From a checkpoint of a small transformer trained on Wikipedia: 556M tokens, 8487 steps.
MLP neurons of a small language model. Each row is named by its layer, matrix (up: input weights; down: output weights) and neuron, and shows model dimensions 288-383. Each number is 128 + 24 x the weight over its row's rms, rounded and kept within 0 to 255.
Before each neuron's rows, "fires on" lists the tokens most often at its 100 highest values on Wikipedia text that the model never trained on; "raises" lists the tokens whose logits its output raises most directly, leaving later layers aside.

fires on: " \"", " re", " un", " Re", " re-"
raises: "b", "ce", "f", "-", "em"
L7.up1765 [ 94 113  83 140 118 162 134 120 157 108 131 131 152 141 125 124 170 118 110 127 120 122 142 133 134  63 170 122 124 149  92 146  83 167  86 127 108 120 132 167 129 121 118 143 117 100 103  92 130 172 119 127 131 118 153 115 113 105 116 136 144 112 150 118 132 128 149 122 118 132 181 105 146 129 124 133 126 154 121 150  94 101 129 121 127 122  99 130  92 107 113  86 105 180 152 140]
L7.down1765 [ 81 138 120 142 149 155 147 117 128 125 139 165 113 136 149 124 141 126 149 163  97 111 159 155 124 108 109 149 120 113 117 137 107 168 119 111 124 101 172 127 116 194 105 175 114 133 131 147 104 161 118 134 116 119 150 124 137 125 130 108 164 181 119 132 130 145 142 129 156 105 127  92 144 138 151 159 133 133  99 167 137  83 155 148 129 110 164 116 131 116 112 150 126 138 161  98]

fires on: " the", " early", " that", " this"
raises: " er", " years.", " period", " years,", " "
L7.up1690 [171 158 148 116 139 114 129 148 103  95 157 147 128 112  94 129  91 131 135 111 101 197 173 119  88 138 141 152 112  89 132 142 119 166 140 136 124 130 114 131 124 108  69 135 119 119  94 155 137 149  86  90  77 113 135 115  97 130 144 133 111 114 146 140 121  87 111 100 154 166  76 145 139 174 138 130 139 120 135 128 112  94 127 124  91 141 147 127 132 153  99 131 115 124 113 124]
L7.down1690 [133 175 163 110 117  82 146 101 121  92 174 134 105 166 140  96  77 138 109 111  88 184 130 152 168 125 131 169 124  83 116  92 111 132 135 145 137 111  96 135 110 128  74 153 105 130 127 165 105 171  72 103  99 131 114  65 156 152 148 128 108 191 157 150 110 131 126 149 160 154 121 126 132 127 149 138 129 154 103 151 100 120 158 154 133 123  90 157 161 160 113 124 125 106 146 160]

fires on: "b", "B", " \"B", " (b", " B", "==B"
raises: "ase", "ases", "ase,", "ased", "as"
L7.up988 [147 112 104 180 115 137 123 136 150 153 113  94 154 139 128 160 133  92 153 159 121 102 141 124 138 117 183 154 141 152 153  87 103  99 154 110 146 135 134 171 147 128  95 102 134  96 112  87  75 102 131 138 115 108 118 144 160  79 147 125 159 134 110  90 143 126 124 118 110 148  88 143 166 160 130 116 111 130 135 108  86 155 158 161 108 116  89 120 125 121 118 157 149 115 129 119]
L7.down988 [170 121 142 176 113  87 135 172 128 120 107 126 160 114 114 161 130 143 150  98 149 133 139 121 132 122 122  91 137 122 134 105  88  97 144  73 157 120 115 152 187 151 153 134 110 135 149 128 136 142 126  93 113 117 137 181 149 137 169 122  99 164 131 141 137 108  89 150 152 133  91 165 147  87 125 135  99 142 169 121 110 113 135 153 124 166 106 127 121 120 133 181 123 123 159 111]

fires on: "z", "az", " By", " by", "iz", "y"
raises: "ard", "ards", "za", "u", "ew"
L3.up573 [127  92 129 123 134 151 102 107 131 170 137 145 141 121 106 166 150 100 100  99  79 136 143 161 147 148 122 119 145 161 154 138 153 195 122 120 128  91 104 158 155 140  94 104 129 117 155 169 144 133 141 150 123 140 157 159 169 110 144 159 122 137 143 144 105 124 170 151 133 179 143 151 113 111 137 125 140 149 153 184 109 137 148 108 169 130  93 152 133 128 139 133 106 163 117 152]
L3.down573 [165  98 112 145  84 107 116  85 154 128  94 108 106  85 117 160 116  97 122 130 117 145  88 122 154 154 133 119 125 156 118 136 125 127 122 124 108  69  78 152 124 171 104 114 137 120 117 156 143 147 147 146 154 172 115  81 123 170 103 186 124 153  95 126 145 116 173 148 147 147 138 150 130 157 147 140 117 147 137 100 143 164 144  94 139 127 143 130 129 139 150 144 102  71 141 100]

fires on: "R", " \"R", "==R", " (R", "-R"
raises: "esult", "ank", "eign", "ele", "ec"
L7.up2093 [127 140 126 138 163 112 139 150 148 124 140 102  81 160 137 134 129 131 119 114 140 143 102 158 150 121 110 119 116 132  86 142 170 148 108 106  98 134 115 128 150 121 119 131 126 122 152  92 130 135  79 121 156 139 120 153 142 129 139 119 124 121 149 128 154 158 120 143 130 150 115  88 131 111 132 110 144 142 129 103 131  82 141 136 126  86 117 128 136 126 142 120 129 138 161 126]
L7.down2093 [131 169 137 139  97 129 109 143 117 155 128 160 116 128  83 146 146 162 138  96 105 104 134 149 141 149 116 127 134 136  78 130 129 176 131 132 149 123 115 109 112 129  81  94 117 118 140 143 130 164 107 148 135  91  94 143 150 105 124 144 152 104  74 127 113 120 127 155 139 118  95 119 139 141 103 137 132 121 121 116 134  97 122 126 118 102 135 149 108 135 143 118 121 122 150 172]

fires on: "l", "e", "h", "o", "p", "n"
raises: "aker", "aking", "akers", "ich", "ic,"
L3.up2083 [143 124  96 157 116 153 124 114 134 128 133 151 153 144 153 132 146 142 161  93 123 128 186 141 145 131 158 159 131 130 145 158 134  95  88 104 150 125 126 108 124 142 133 135 144 174 133 132 163  82 135 125  99 152 171 139 129 115 138 111 110 169 153 139 124 113  82 115 132  80 152 104  92 171 149 101 117 110 123  91 154 116  97  91 107 123 138  66 121  82 174 170  96 128 139 128]
L3.down2083 [ 97 147 130 144 164  97  98 134 139 125 111 152 134 108 112 108 101 148 135  89 134 135 113 121 119 120 115 162 132  91 124 140  93 113 138 129 183  95 130  70  91 127 105 113 144 117 157 170 157  72 137 122  87 147 168 145 144 116 124 153 158  87 112  84 125  85 113 158 154 109 155 126  82 126 111 115 157 101 135 127 171 191  90 125 129 154 114  93 115 168 125 169 128 120 133  90]

fires on: ",", " is", " was", "),", "a,"
raises: " another", " a", " an", " one", " the"
L7.up1059 [118 117 112 153 130 101 119 127  98 149  94 125 129 175 117 126  87 147 123 114 130 145 116 115 162 133 154 148  52 180 102 115 136 113 190  92 132 121  87 136 142 181  93 105 125 129 147  97 145 143 160  94 136 130 170  92  83 102 144 154 144 154 109 112 135 128 142 102 148 121 111 139 104 119  89 120 128 130 120  90 141  85 114 127  99 176 107 148 144 138 175 118 152 166  92 132]
L7.down1059 [131  81 121 105 148 114 116 119 163 151 118 109 181 123 141 134 107 104 143  96  97 132 135 118 114 118 145  82 148 111 137 131 117 146 137 144 164 143 147 118 108 133 114  82 157 151 115 178 105 137 154 103 156 116 116 128 144  92 151 102 136  80  99 135 115 131 118 156 145 145 153 144 147 189 106 192 128 121 153 144 142 135 138  83 123  96  92 111 150 154 138 117 132 139 117  97]

fires on: " in", " of", " along", " |", "ed"
raises: "ters", "str", "go", "heim", " Native"
L3.up943 [138  77 127 124 159 129 112 141 116 122 167 157 114 175 107  89 119 138 125 136 151  85 141 121 130 133 149 156 146 124 105 151 101 133 113 108 136  61 150 133 144 138 136 124 116 122 118 152 114 124 110 107 116 145 110 127 140 138 113 144 121 125 137 154 105 147 103 173 134 167 126  71 116 146 116 125 138 142 163  85 123 159 115 127  91  57 105 104 144 163 127 111 129 108 120 151]
L3.down943 [151 154 155 176 102 141 125  88 123 117 155 120 120 139 127 113 133 167 147 133 111 155 158 107 125 120 119  97 147 139 148 165 109 110 137 172 101 118 137 116 124 118 140 112 166 126 148 119 127 108  98 145 120 138 122 160 137 142 181 123 129 115 108 169 108 175 123 137 143 156 166 120 155 114 125 142 182 119 135 137 148 135 128 154 113 127 129  89 123 123 119  79 155 154 145 187]

fires on: "us", "ks", "ys", "ans", "as", "s"
raises: "z", "z,", "ze", "zy", "ine"
L3.up2087 [137 171 140 149 148 150 148 123 130 128 172  75 120 108 114 141 123 123 134 105 109 111 148  85 101 154 112 110 139 114 133 123 137 165 138 111 178 143 162 165 118 156  98 133 142 123 104 121 112 135 141 157  97 107 111 103 116 130 109 147 134  64 135 155 129 151 114 134 156 115 173 123 104 157 112 149 141 111 142  88 128 128 130 124 156  99 116 125 128 144 110 179 122 125 111 117]
L3.down2087 [143 160  90 130 137 125 155  99 160 122 199 142  94 117 105 155 152 123 124 116 114 116 151  96 110 136 127 139 116 120 114 126 116 106 176  93 146 145 125 170 118 133  78  85 132 117 118 167 141  93 141 170 112 130 134 140 103 111 154 101 129 136 128 141 138 136 153 123 113  69 161 135 130 139 142 116 132 154 187 125  94 127 102 172  99 144 132 116 112 125 124 145 143 140 189 121]

fires on: " that", " if", ";", ","
raises: " its", " your", " those", " his", " their"
L7.up1780 [142 144 131 136 114 138 157 151 134 119 136 117 120 140 144 121 134 150 143 118 131 100 187 156 151 150  98 146 138 148 112 112 118 143 167 146 112 132 112 165 103 149 121 159  73 118 151 122  90 122 117 114  99 158 154 153 121 154 136 153 127 119 119 117 145 122 145 135 110  94  84  99 114 157 175 138 111 142 146 114 130 118 139 117 126 156 174 150 128 156  94 148 111  90 114 138]
L7.down1780 [137  81 118 127 135 102 115  79 149 111 130 103 165 133 159 182 135 116 143 163 142 115  88 113 104 101 143 150 138 133 149 153 137 101 140 102 101 121 114 135 115 109 141 122 168 128 163 185 165 101 107 135 144  91 100 127 169 134 126 118 135 135 128 137 154 161 112 181 160 158 136 134 123 108 143 129 106 151 101 154 153 163  96 128 107 116 115 153 152 134 145 132 175 143 180 160]

fires on: " is", " as", " was", " became", " be"
raises: " their", " one", " an", " a", " the"
L7.up714 [100 118 113 106 158  98 150 136 108  86  71 163 103 131 131 152 101 109 150 109 144 129 102 109 154 140 103 123  93 111 145 140 150 143 150  48 114  75 109  94 152 130 140 161 116 143 154 155 118 189 138 113 121  78 145 171 137 138  97 138 164 143 101 116 117 128 136 125 158 136 131 154 166 138 106 132 144 124 121 115 142 122  98 131 127 110 109 101 147 130 154  80 127 126 130 153]
L7.down714 [130 134 129 131 171 135 143  58 108 105 139 132 174 132 144 148 143  85 149 127 126 145 138  92 105 125 116 135  95 197 161 153 135 140  86 121 123 101 143 100 120 131 162 126 153  63 162 120 121 106 138 122 137 121 140 174 170 166 166 137 124  91 124 123 148 145 121 119 127 130 139 147 161  88 134 134 128 128  66 129 114 149 122 103  94 141 107 132 113  98  95 153 145 154  87 144]

fires on: "k", "ik", "ok", "ak", "uk"
raises: "ki", "ul", "k", "ka", "unt"
L3.up1896 [120  94 145 108 103 112 153 133  89 119 125  73 133 125  99 109 145 129 158 163 103 126 103 159 161 194 169 144 152  91 121 147  90 107 141 113 104 160 123 150 126  75 120 129 114 184 128 122 158 126 112 134 120 116  80 173 118 111 130 119 115 140 137 111 169 135 143 129  95 157 118 169  97 121 112  95 131 142 141 104 132 165  96 100 139 130 104 137 155  90 126 160 145 168 141 138]
L3.down1896 [147 133 123 127 123 104 180 130 164 122 166 144 105  76 111 156 152 131 158 132 142 101 153  88 136 113 143 156 170 123 115 125  54 133 125 135 104 118 129 172  80  93  75 136 141 122 113 130 158 104 101 148 163 150 128 128 168  79 138 147 131 130 135 162 123 158 114 102 119 140 160 183  84 114 124  67  84 164  94 122 119 140  83 137 148 175 114 119 127 142 135 118 159 119 109 110]

fires on: "F", " (F", "==F", "-f"
raises: "ire", "inal", "red", "ruit", "ore"
L7.up1792 [117 131 169 106 131 137 161 120 152 129  77 123 148 157 148 160 129 125 135 130 111 165 113 158 141 141 112 165 148 135  98 147 116 159 120 112 144 139 203  93 188 146 144 151 121 121  90 133 145 139 130 154 107 162 101 150 165 106 113 101 104 104 129  85 139 145 137 136  91 155 117  81 107 123 107 149 144 134 118 142 131 117 142 124 148 103 125 119 135 101 128 148 104 137 120 161]
L7.down1792 [142 140 140 160 200 170 120 144 148 123 157 128 148 120 208 125 103 135 184 130 131 121 118  85 111 141 119 148 112  86  92 151 126  90 131 153 125 143 201 121 159 140 130 127 115 128 132 141 167  83 127 157 124 137 101 102 141 130  71 135 125 125  92 101  94 141 115 109 150 139  80 111 128 144  98 106 140 141 128  95 135 145 126 128 140 115 112 118 173  99 142 126 108 169 166 128]

fires on: " and", ",", "'s", " his"
raises: " step", " grand", "son", " educ", " wid"
L7.up2261 [142 157 116 124 134 119 144  93 118 123 146 128 146 155 128 128 132  76 159  83 121 130 123  91 154 143 130 115 163 137 110 173 108 140 109 107 102 120  99 159 110 133 123 125  93  93  74 191  95 142 157 159 104 138 123 121 138 111 170  98 146 108 143 117 140  66 109  93 142 140 112 134  85 127  76 194 161  92 133 118 115 125 141 138 128  97 132 128 164 156 141 145 138 154 137  96]
L7.down2261 [125 111 108 127 117 131 160  89 102 120 153 133 153 146 135 127 159 119 110 113 132 119 161 160 111 110 126 119 111 116 127 113 117 145 120 122 119 139  76 136 121 179 139 119 123 128 152 170  67  96  85 150 133 135 132 128 124 128  91 152 107 158 141 121 159 120 103  94 101 127 171 141 147 139 112 172 138  90 142 133 171 125 188 137 130 122  86 129 101 115 100 121 165 139 134  94]